Weights of a small GPT-style language model, trained from scratch on English Wikipedia: RMSNorm before each block, rotary positions.
MLP neurons of a small language model. Each row is named by its layer, matrix (down: output weights) and neuron, and shows model dimensions 298-553. Each number is 500 + 25 x the weight over its row's rms, rounded and kept within 0 to 999. Numbers have three digits each. A neuron's up and down rows have the sign that makes its largest values positive.
A block is one neuron, or neurons of one layer that tend to fire together. After each block is what it responds to, as a language model described it from the Wikipedia text at the highest values.

L5.down388:516500488478503489479511499513477484516507491471499527537486474519514504551514526493524490501546521507508501474521469472487473515456518506518527474542502465499489480471477526485500494503507511475527542547478500483501466486544503501483519510490486550536504457467528519539512490518529465495505506491557526500469477494515485473564485467495499515508519505508480522532482494520503476497494514497501523536465493476525509529535485489508507499486495498525502479490495502497513454522487492467501514450494528470522475500494521440518505464465480478499475488530530530518513482527495480513512489465502516498534502509474509510522472518506523467473490443554501495512488484505482475526539491447498515483495502492534517470489548479460556505501487508525513518502495528453537509502470508
L5.down807:479523510531535517517495478477499519481497514498519497493479537523511542487510482500485482485528494553523505509544455487479479491492497502492480460511508488475467515543504436534490505472454501496506503512494473528483496480516482502521489473520495511468478512493474509510472481454487503541468512506521501525539509469513509506487486520516505491506477507476564502531547483487531487469545471522476527491498519456497484553520528482501494468489516472503473529536536493519537537477497503515523511455487460491450514537512546502495511508517520496499504524508491515508492488516526480472479488512476481501554498440485537500489508484482487499468498537516520463495471464489534495492532498446513541522500486517520544517536504534489475538545504493534440503514546493512523532500497481
L5.down1781:479493497505522553468486487513511482487511482499458478479498519514501443493486533509559475439474520513533510492499451498503506507515534487518467501470473478498503478491489452482514482486492511524491498472514530538520455448508514491515462490498516499540473472487480497478495449506470514536485488488531512487526516531456502526508508521486480519463488545502485521543466498484507526488430505492457482521467495533493475503543465438501498486491479460515488519509535500550489517503500494540525516514437486541563542448505570503513461500475495506449526506503503517543515491499493530513463494502477443545503491486514484484512524536510494412473502483516467495458479486528488464522501498462508512500530483497504527491487465533508520534516528496522502549475504541489527515504511530
L5.down1999:490494556515494489501445513472526491464526502493517497511459527512504512513537491529534517495499468515483501502532486520453523449488467498486536485514456468498510497464475537498500473502501527525538491458484471516467506538502486455470511496491489502493455503512525523537494493493494483494485478544519507512540528480516512493460516472498481526479510541507497548512507528458528526473484515467473505488497470442503475466513478493479524478513505452497540514464511494505490524488460498520508476503488521497553514486468518511518518494447504529506525463476496481516521511498508492499469494465532472524515530485536530541511506536489489500475517518503500480466487468496536493499462458480532502505547494513510481479539476564517455544518541490506475514481486529508523549512528544
Responds to: Subject slot before verb

L2.down36:524481536486490488516500478507531502477492479502483512523509497523491530520466525510539502480487497516503472513464497441510487468485462518505506498465532462513535531485512504527496505510491487484515509504499507445490466447535514537427544522480535497500506521499498455488517472440552523494517462507437495520521488438526511489515489465484515494512474469469505537521440461501498486469562506500485518534518507524483480516516506477458471438551494500498531511504489508540490459505461444469508511462509508483527514517456471498492484495519516451515482491535562513508532551448503509514541523512529487475453546518495513525498504499500507536471471463460513489468511498465491503463527506448475525473498495502533532486509475505513517527490506530508541495540508502527491468533481532
L2.down719:493485507503503511505478452494520512505534502507527477485479494543519537487499527486502492502507454484483479469519427488513464464549516513549500473521495518458510494519484478483520481466518460496530511481516524503471522540484506505531468493478535498494519484498484494475500509491440501501499550518529531476551520514515500480495501490523545484493505480516508488485479499524534473532525461462538564475471511494519518516482488458504484486473488512483503485524492460509496568507512504542468511504439460558511481533505518465446513459482516468555485482498509519506479525498485497495503521482490487499512510507498535498478550552446504523507513478515516513457471433542479527465471463465498498538486526467476483497540441510467484528492494558491487468476526503538522472450470515
L2.down1358:531527511497460527463517516498499499503469480559503468494467518467543475518517477533449494488487461484491467506495512483507530496503505477515491492471432540473501546535498539484492486497516480479519467500504523551514433469505466504498509521494511530455473459496501502523527476446478496491520489493544500537502464525497500507462495462532521507493540511448465449553508499522499514535515527495545494479479443475488522509519461503500516519493516486528524483476510485493521505487510552515488506472519478549481508492535489504437477511509546494521531484551506480506521536484478473511492479496527507561481491559525522513463527505479504510471519475539540486507485490491530478499467486525489549484519480487479519482481483481564477528506457492492504521513520509493553511512502480
L2.down1959:534525544495502489466520496501522526519481488497470476465491513468513519482509497490511467483503507509544495473514509509558524487510478497502481491515492515487438488513467462509476485478476507505543526508490545491480486499483499517492497530494473496523516518531498456473535515481513464515484477484529515476563495522481490484499549511494513491493458517492508490543487496509512503495457496512474516510514471479538467490544494467485488490511514514552490513524499484487435544541495501522519539477517501510515501519466521493513468499506509476501487520470500521507489484514475488534497446496457547531506532468428482504509504542424520482530496542532508487471548491531542513494442487453531530511527480503478502515488533529440458524469535457466543486530539474554509496509487488
L2.down2107:482487511435502452523541494526481523504498505496485502520465499490524479533510492488533511512515452504500470442491512557503501485500506509497497497488530503530524490542546477505452476478460458501452487536493500479522504528508459513495525526455494545412533460455460501473502470469482448509503500489478505478480480532492477499502517508522488466511505504497504526552468536497503501523449461453505508501539551476505498507524478486495518459499503493484492507482494529489514482503500473530488510477514521445498539476526518467448516495496529507520519459489496509491488545509529532555509507519498529480483470507474518531467518527499533534461527524470499524539468501498507478483484507450485456479515482489465547505496524486467492498534506489491489508495495517495515506519498461
L2.down2171:548527441532515503475486494519505518507466505492495451456528480511473516480515476483547516491499480462532480509535480456470530528444521498537505481466512460456547508532500521469472538501502513515533473526524500502513492517492532492497477454475501492510476502532553535535513505518498497503482489542499527545510477503521508522531498496503495477536504547508505522557516503503523471556493471468473493506495538481515443509494492498527457447479491488511468461519521474507502516524498483501485530508536477503494466477487509518499499494500524493512505487475496466525516461476514477523451491493460477530508530505453466447549519463492486512536492534518456498471478506496542490502458514490548538521529513496551510514542495508446479471492526518449523531506488506474542475494481523
L2.down2184:529514514497493493529516553497503475496554477484478509523517476503485509502545489499542512519448521456486485454487540528504482501472488500515509466475489486474508509497529473537484513482539494498479510518492524526516530486459510559492493520572501563488506493500471493463496470481513446509464534482539536495515516516504493502503484503509542460502511522508557493502519489534478498525570545458501499508458477475478509498526482505543494528542455495520553498514452486508519510480472520485500484523502523509502489478482491463479469481540555515512491533486533462498505513459504503521510468523493500490468492522496503470502526518515529484502522515491541528455489490467479507453524437480514457511488514522517536473510489540528482481521516548516517525458499512531459514524491473
L2.down2203:506453501522510489483504498503462494538499485506481526499446501448489491506509515486531486493482485484532473530465546515501464471479472490521543488504537488549498502522552482512474499502511501463458489513523499475516523481462488486514504508500531492485525545471515500530484478494494472521515505495557464510523501520520500504571507526487504496501507471523488465483489509460518509556466478482516545465504484486501463504499511514543468463511471522484482508497494490490493544576497464507506488515469476515447459503494483494477478515504502451499539507451534527491486506526490508533498440528479550517497502528520553512526532549491487492512484516514478529484487471525538455478466504460512512477543510457511513490430513515497551502516499489535483463500502483475521488497485486
Responds to: Back-referring subject nouns

L5.down1483:531479465542528481493491482486521460514519502502510498487512522494445509497505492497502508550513519482487528507516464514496508498478524480480468529501532544490498524517504554493458498509485511485469476467491471481464514526502502443471477528489503501508542514491507476507528542518489515489517473488552517545487568483506496497488511555492470502485535491490515494549479525452531487488556472487504529508458570493474527515540509465479493516471484534467528512501467487508515497447516523511511500489489444511524533503498465477479499503522509528512500553485499498481487504476483534505477514513467476473523520503500480498496472511503525470506505515498472522491505512524528516487485492536531468508540493537544503516488514483496471488452463498520530529499461499498484505580512491
L5.down1566:486549480497483515452522497515549498506500503460464513530530531500502510499542494500479487525492512531486491489546510502521518510497473520519526507511492457492500495509481509533500489513502500508482472522462498503555561511541518498457463454486515544520534465511468530482481492487474524481519503482553497466469494487457456575514524487524498485523485478470488492520515494472488512499526494510510529474470473480501495500452510461471514507521479486527531514475498488502516458496531490438487509509461520535500511522503494469484516503469505465517503482477535468497511496490493536536488512499489537522525461474524512486490488509534522534500499471504498488495513494496550476456521493494506522512498519481469464492453459503506492494515497531532549465512499475458525505513480503
L5.down1758:487503485434522510517474497484490521471476498519526498492511482512498485521519559505464485497518518559500493493491488480453517492440498485485465501491479516531496479519464479503523474517495478546525489538502445470475541535534517476494516487472496571486496524455456535520478492432503526512498488460516488528507563504523498484503483465492504525510483517471481501515502540525469498488543493521548479538499511507493521484511519484491481494483499475447490510515518498502506456477503489501536515474518526440491477510504512476461506451513487510466480537462478461502531532508522471493498520456495523558519465520464514530507522490514546527506504500467507510495484477461529496501491536476457491512494486492505515491487526490505467493507505429543562471498512487465484504508463535
L5.down2092:483523476489479490452493434546509490510522491488527499488494503512475478496541506505507499505514504520500502457530501483497500476513497502489458495492516521459485531552498535502499504488461486517481550495527528491501501503468509497517463442448451470486493506499458497495496503515514464480511449506527451526542456516504496497500477526521496505499489477506534474481488511497481534503499502498527502500512533503458455493503514512507497546500511539489414529501415490478511553508448488470487485504502478478521496477486491493504481504470505508486474508573492543471526454483487500470491518493482469522496511523463480530503523480539509541524481499493547494512520482479514514502472500501486475487505506510515450447501483482507469516504507474452505503496486503520532517493518523
Responds to: Main verb after subject

L3.down1195:475512520480470498477530494493508542480490500482520494500533508429496503470477513466510467481504500487476477502447499474508526494507501477485491485512497489536464504546547514500494499478491478485451522498492475552498516514506497568506521528537516471453530471463477472452532479495503477527515481493502526498484481486525490517490494504443481480482490495529505506496492519467508473500480523485523477511478463505498469582570516485516510502509461492478489515512536453491474502532469475535494472507536505503489516497488515535449497524508485504503511473512505551493487505515522492505500494496510483508498464459505547481502521505487527534509510528547533496519479529500505512485467499484502496503552482484490517463510507511492473454571492513500447479501522508509493505496532474
L3.down2032:470454495510497517502519490513457551531481514466515478554468518498507551525498503482519496506537495510520457480537525466446485480489449514508500471487520537509521465481507511493523481463446502481459464486465497550508459496479500547477533537499523494484499479474514515509516468496464481484493495494541539488529494495513460484510486463503465519498507494480499485511484498542476509570482504499500478508463494458487504520523501499507529472468524506503502539508499493450525468549465497488549540475474515540491504463474529494481536519506521451496476503501533549483486532506472501554535512476481512472520487479534522510502506489519449529523505491534454476525487537493513528500531471483493553468527463502494506467483492484527463488504517516558535466479463501485471517489498482
Responds to: Anaphoric "the" + topic noun

L2.down459:504537539483509520499482461490505477480480512450504475531526489530455534528524492540518508504539515511463513476486521472500469510524487501530462473515517535470465479507481510483530485484552493489530504465478463495515480438512431506530539521485513509457505484476513515447482507480507463469492560459463506540488496500496504449495508477523505500477513528490488519461478508490493494540522460546543519466523487512533499488513489525504496475501482509470490504520524477537517441436524517537562569476514474544480500544473468526475484500471518513493499530445465485481504495506475532499522489526496514564496503460521526494498495475489497494469478511515455474541459495512513520481524482499516532480483482492487539504511509510482506543479489504562519481549495469469468452494496542
L2.down1009:498496465491466467521514510503502497504499472475500484502449510468545526480515532477527519535523509502489501487496477464507492506488525486532508481490472535497524532498494498492511454479525462542505509509540514529478509541490505456531495482506500513503523533504552468480423441542476448475523485489496507453497526453468477490563518534504505494534507539465467480519480477489477506490473497506547476497530576544511531523493531479470522512538483454511505517491515504508498549492516540540533472493462557502539483514495499528497530513516532476501478507488510502503497536515518479503527489528478506501457509514509530464470493482471532530477520486507507545495492466544451485499535486509484473503480498469497477558526504505517480502470505508565494473503473461515538493492485476
L2.down1093:495462491486492497503504437534505485487475496483464497488466498550451498469432507503507503482495458495481539507482472486469511533469514498522498498512501515508441520527498501534493469502549484518496460548522477530514493485503531512518443485510539492492492501495475499559458455534483508455528497499467527474488523508483488463527475496513514508526504547513520502495470527500490553509525514506525498507516520494447506521516489499501492501501484479452516519511481490458456555506492505507501526512539542456497501515502501522481544515495502450480527484507473502498513529530520473508522458483442494558474517464459500518539487499477523508494481491513527485518478459496497536500536491509506523508465474473484516518521464515491459508456484499472496509508503523493478499467485508
L2.down1169:520513470511511519493500495506473496507525504468463481474470473535491526500510491486490533526482497497539525491505470517501493519487484483479507505489486467514462508504525461497499490490513511530518527468510530456498545553487513503509478539493474460477463475487479505511501491467499521507513501534498555485568535489507457473499500502500522491488472502531483517533478485519543480461539473487492518499512495481438540477511503479449511496489500487514536567523480490493461488514459484471445517538484527518447476501490487506494532521471500480506521534479548497493464487466518514507523467513525469525513473453528517481499489503491520521463457564515500499490519490510497515488479521490478490505508507502457515517502475534466470466502507515501503510515492486459481465457535434
L2.down1467:500524478467545509500488496461505491502519529491468479494457519548531495502494524517463540485440464521478491491488522486483539520491500449497444478534495508496516505549497491521524475497513532502537491545475494504514543544501459515508548473501493506459505480485526466497513486539501463445493530483523511522523556490494556466434497522499530451518489497508501501498524495478482497488444475510537469508504504453513552479553490473502490484489464515534484516478547489470487466447492498501507530521502478457509477514533495482496505514449547507513476504456548498522473512436473508533523512530500500521486532449480471497531496475535510509529503511472512475511505515521499537471477499524481489523453475510534472509508494468554449514467501500468526490480498500505489504470486485
L2.down1802:517501483483540451469508504488532489526507433503508485511498501511495526540485522496516534488450479481500460480561477484496517477546538489501492511486493490478506483490507517495444471528496496516494466457507478500541495509477486508465506529548498470512507519511480435479437511519491455531500487484510537521496520505474475476488503476499488501471525478460512483521468496485474524523500461505497530467492476515501477500518434516465475511455469465493535520505455544491518538505513561510485509520496471534468528507497497480512528492470529510483485485487551457480540527470541488506520491516534544526485508454531496520517476472531493505485487532474517483458506501501471477505554467551521502480524492510508524563499509564522479491449526506472519561493481532455505474502508478
L2.down1981:437519497494554522463462492486534531429462537493486484477508493558490491466470539486540519481520481543490500501516508531494493519496476466481487443534507513486521504522484567541506513486509506522510543511510481493487463545515497482508526487510469523538469472478460503487490489499531517521522489450454495498471458475499476517511498520507519511507470473488485487451533494509513520529488499490483509529557508501475522502540474471481487506470485509456546498489521483508581508483524500543524547482485511497521482530454502473490489471505483509482488537500505419517451481530484461453529494502491540554492501498482530504513482502533535454474470473486525523501442492490496535508532504517509505539469511493531532479526524494498458506498465480516530492507490480507448510539469477
L2.down2252:553462520528481463537492466524526487528549500520479453498476477494525536452508512462474509487466502508487507507512486509521483486528509496506507510497445491461507490476443524528523496511501547518483502483505475476475516513458481494480526508482460533498516492491494495484509519503473534506501478501480498513508517489486469534505546514477508521527437442474500512525504525481527513485560493468497502528450511499511531476477509512499501494510544499477518507471506477488546489493509522503556550502505476481498524537524489509469490510508515514483505538499483489519527516460482552494449517488508483490496531478512523523496520514531531474501463542538508542473452506460508493490503509521473487496474484539552541466527475472491436512471495488510477462508522488454480489513491487
Responds to: Verb endings, split verbs

L3.down49:503524488462512497500506481504533483518470505506480489502539478531457528497541516526499508473496475508517506496522508479501469505474494487514475482533494477473466492524486518555473514526537522496517480515463482519468494506525486492504520479525516493484548543462549480466534473474455473565464457475518484518514493499547502479497562568493550498496491485475488473518480527515525521507587506508519471456502515479504533510484504474497507495482499519468534515543515534509513446513536499505530499523499507497513546519508463487475481464482460506492478491469512497486509517495494500496507478499470483517501490499516472461516535476542517464467513514495504510511504520472526503503527510511513501567531496446508519484501505489537538471465476481528570488533478500466514509501444530
L3.down569:505513478485442474469504505502522486493470473494482525517521479487528504481512499476516503506477461535504537526481523500500532461473499515508462488542504522526496487499434487464530473479514459468513445469509470455549488504504547526499538509477552495516497480515517512545482544514451493467515532521501532473516472474486528510522503498464509481491473473507521499565523505509466531521496457516544521552464455435526477550529519484510515532486508477459549501511476501465542480481530510479531481483563482441508491497512517523451524516454506539483484506512496524481517462475516503445461510479516516527524452534550470524520487488522527498534509489513495477490491504497508479490479519519455471499512560497516513492445540496490502505512480479511500471510516498492503495518502476
Responds to: Transitive verb endings before objects

L5.down71:546500512507498546489512471456493527475514488480554499463525515506505463517491512521500512484460496493489483523517483518454492529461527510524532494505445548505521491495476485520480522505507454492454513493529530531490487492474495518496491485462525548495523515472471477519532512485487501520536476456473513519503466548501486482532494487494491521491451476452469552525501498495547501475503526470510491506497499451492561464516549528509526519501497484471529528506490473501485453466534505520507452502478471518496500525481481528486554535489485454492507485528509514459482470464521546492528538540507448497520533501486515501512518475503478498481502511504525496544493539492482495492510464494537538490510500475482516473526513502475479484518565505517499492441493529496450510558482513
L5.down1109:489491478474449494483474502538497467518468550512464513550504542475504521479517500506533439490495519489492534483447493519452490470519510514518492541524472559503522514469478486537526514492538548477498492525516485461521531494496480517458496506481504554515510505505509512512486534500513524543530472483526489527531489538488436516577481470499445482531538480461538524506490519465557505466483501494525464487475510485470506508474523520495511506542483468512472515466499500498491478487502516549486499507481486516481490490526497489513521468469469490487493480497488499478526507472514542525494508488465485527508483533509518472540460519478545461480501526446481520511524504534501538533516478506550495548489495514504432467488500533514487493508480521513475490492479530527479522525510506
L5.down1213:477505537480507458504477490464459488431527495516538493500476522508526489512528487512481497529502505508528514515485451495455490464537504506514540544505459455484486514446529539486542504524437531510505459496521454477470500503498487495494481476518480541501491518526483506484521515475448505521495506489471518530533492480486460504508557509495493485475513490473496496442496539500529503458551520487525486481516485508474438494537490514527503522495526468527502465423532537533556496494438547492521505562469467499492540468484503514542530484458489484509507461513517516499477517482455515520450507427512505497505532476526509492503506469481497495485517547489476496525444494470508490501486483476475504497519502525530525531545547500488461480484476528508470456498540480495508523503498472
L5.down2179:495550487464522516457490492499472491513532505516495491534497514509525486537518479440536495538500504488484487517536519475487511513558495516493504521547510520535486518531524468525563481490507491507548460500502540511502516496480508486489498529505479462515460541513536505505482476487496497540513490497490468472467486516466491484519456491470513500474501523492506462486472499498467466495459531540505486519516506502477512492536495502495515445529459505468486468560514478531531473467475486538494502522493502552501525489446495475492504537497518467482484498492499475488542527571502522503494474495489490468475491503482506532513502518538460545533514527475478487482495496477503523510523537494495511538471505442440478559475506474503509531453477514486487536499488500514508452505517484
Responds to: Religious word pieces

L2.down564:531426492493527499527523506493529437491518500523476531488512523513495541493525476468456485485528513524490522537541524476486519491478530522535531501491497512488513529489467463549498492493479483501540520513504478502452455493501501519499494520489506500531537502506470504495464501486502492515478514534504503483489509489478527483524496499471489504486472497529488499512484541476512479486542495464486530460494484495507529500456520515553519457524504527513451518509467457567463538501484466524502485526522512519507501497479491511436538480481484487514526523477445535479479477476529472505501465495480493495493493568505490486503494445477484511474513494493478533501546481487523491487505450566528517501488472503499496483489497505536519483517505496504493530547485488485530535497523516
L2.down628:506559496512548477483466496481499498512486531471538541503486491536473469519443498476502524521544500477561525466555491500505518475496558516491551533520464500488510474500486540530478522501483489499604493522515476528486502497517518496520448457496498503541491498470504519494510451461533527499488481498457487503508492497470494462503521503506442503470499520510496496536488498428536499469520512481482506497489471500490526475492517528491508511477491493485507528471493507443497512499517460519469498561507543514493489544448502500508547497536531456560529500534524531500495533476470504522503503433517497484525533525508510511506506485479495510544516499532520502471479510500518487488491503507545522489462473493531511491530469547479515517518521500513510483507476491476493478464490516
L2.down715:541452523488504498450504538450516486472531527491478501494484511477467500481504538524463503503532484478515504488466492484532517508549499503520519510477545511490535491521491532473521510450463513519464486484503469481487531536490500511473478507470517462458542509512451511502504469539506513473487508506498540529491519532467493510444538498479483478511506498498495523517476521564474443479483532517470521514470515476536516494459470539499530451500511558496565517502506482548531511524504472505499485525484513474500529552509537538505499513493507512471511485527503503516512451512527475492531473513494514481476483545498503522464523458481534567479505477557439525476499511496494490463506484496491502503480528494477502507518517540476473496465507533516521509485542569485466510476510493
L2.down989:496480449513544534471563527457548437502503556486488477498420512491476509476515501479484513544527502518543508496554456501489488469461492499531506481509534534530485481459513514455479467471491506492508517506497528474505488483503481494482448506450529488515510498474478543518514467474517482484538494513494539467521471516502487524483521490509491488486505503543476485537536428537528515563493479486504530499512555479492496420486505521492451553528525534565467469501485526529480507509473549482466471499508514486531503475562489489466536511473504530520507503475476513488550513482508505464486505511514500487489502521520512504510488468465472472486498504476473485506459472470498455483515510551511474519486480528523480486541569509505499545469502478499491486508532494509477490453499495
L2.down1089:543486505490503526522540518519499466502499496499535500517501522523488484463490470495506474506455505472475497480543517550442509515463509488562486514526498480496510508494505465520488491494474480518507461556512487478479494520535510519513467514505528507540457531490477480515509486486475528517510465497526475501510490480464529452522441506526502562439510514544483491501455494455548528520470485480533479510539468485563481530439510499476537494452539471436526443498505491493509508495483460525501497465504510471552483503506506540474516481468505499472461525521474494481481503533464498494480483536530492452508501520480499541501504507506521503466488464520462531491468493500484569488530528502490474514534496452485492555527496515517514481514522527478459511485479449517548470496522505
L2.down1136:404505506481464491499545495491499463475465509494501520469499467511519510509532508513569491505521474453436526491478491490491487502506479485489478530501501527448477521473490488531475498474475499539478503499552511526505480452491482469472519488492489511464498508512487511543543456503497511486464500524513525523558484501467496492470484508490465493538474483514498493501513474497494502503529460485499507530509486476533494499479499464462520480521502483488519517525487467516515521441494499471552519498484485515484528473486492502499494501476504474505487514499495461494551489542525522499522471498508522500503544545492496501505490521542504491496470538524513493488517541467495526539478507504504567472538507506508465476485505512511502531463495507515499531554503479458509484482484477
L2.down1733:499506495473507478486503531495528494535533487493462493493517489504458511485495506508521461555490516491498474509444515516454528451497490510478520479491507526473514500520496508508441465514467494482497551484546544526490454483523457535498552509515512511499491507499493489502529472536521481505549508476523485500495495473461469480500461529484515525511505519544453445468542503499502512499565475503523514505482512501506511510501457546479579500538518489517483511490528484457524474501463474525500512510506524490507543471497484481532459496510541443499483497499538470475489507483542560513535487503482534467461505484496490485471476472498503516508495474537526522495481504504526500499524481520508557456498490558515503456517478512545490473473494464508502464531476534466520531526455496
L2.down2285:505492491509458528502456498538463502522500493533490487498474481493486493502548489497499472476474492495503513501473501499471510467487494486495481443541469526494528518478461490514538517470505531478485491520464497535535518500512433538471482452463488477482492524452461453478486522497487519512463489516506504492481551466476513486506510492504487512461481483530499521479506492503492562485487482525489494484480516507537568532490502485505495494466478498473482481507543486489486488493502525515483499484510499534535509478537462496476498514516444480507508482462507522507542505514530504476463516515504570512528509530500516518487504506499468503481484512548468522531517468571486517502476472485561481521483496518527491530531522494508523512490474512519502516515515476501544481495513493
Responds to: St. abbreviation continuation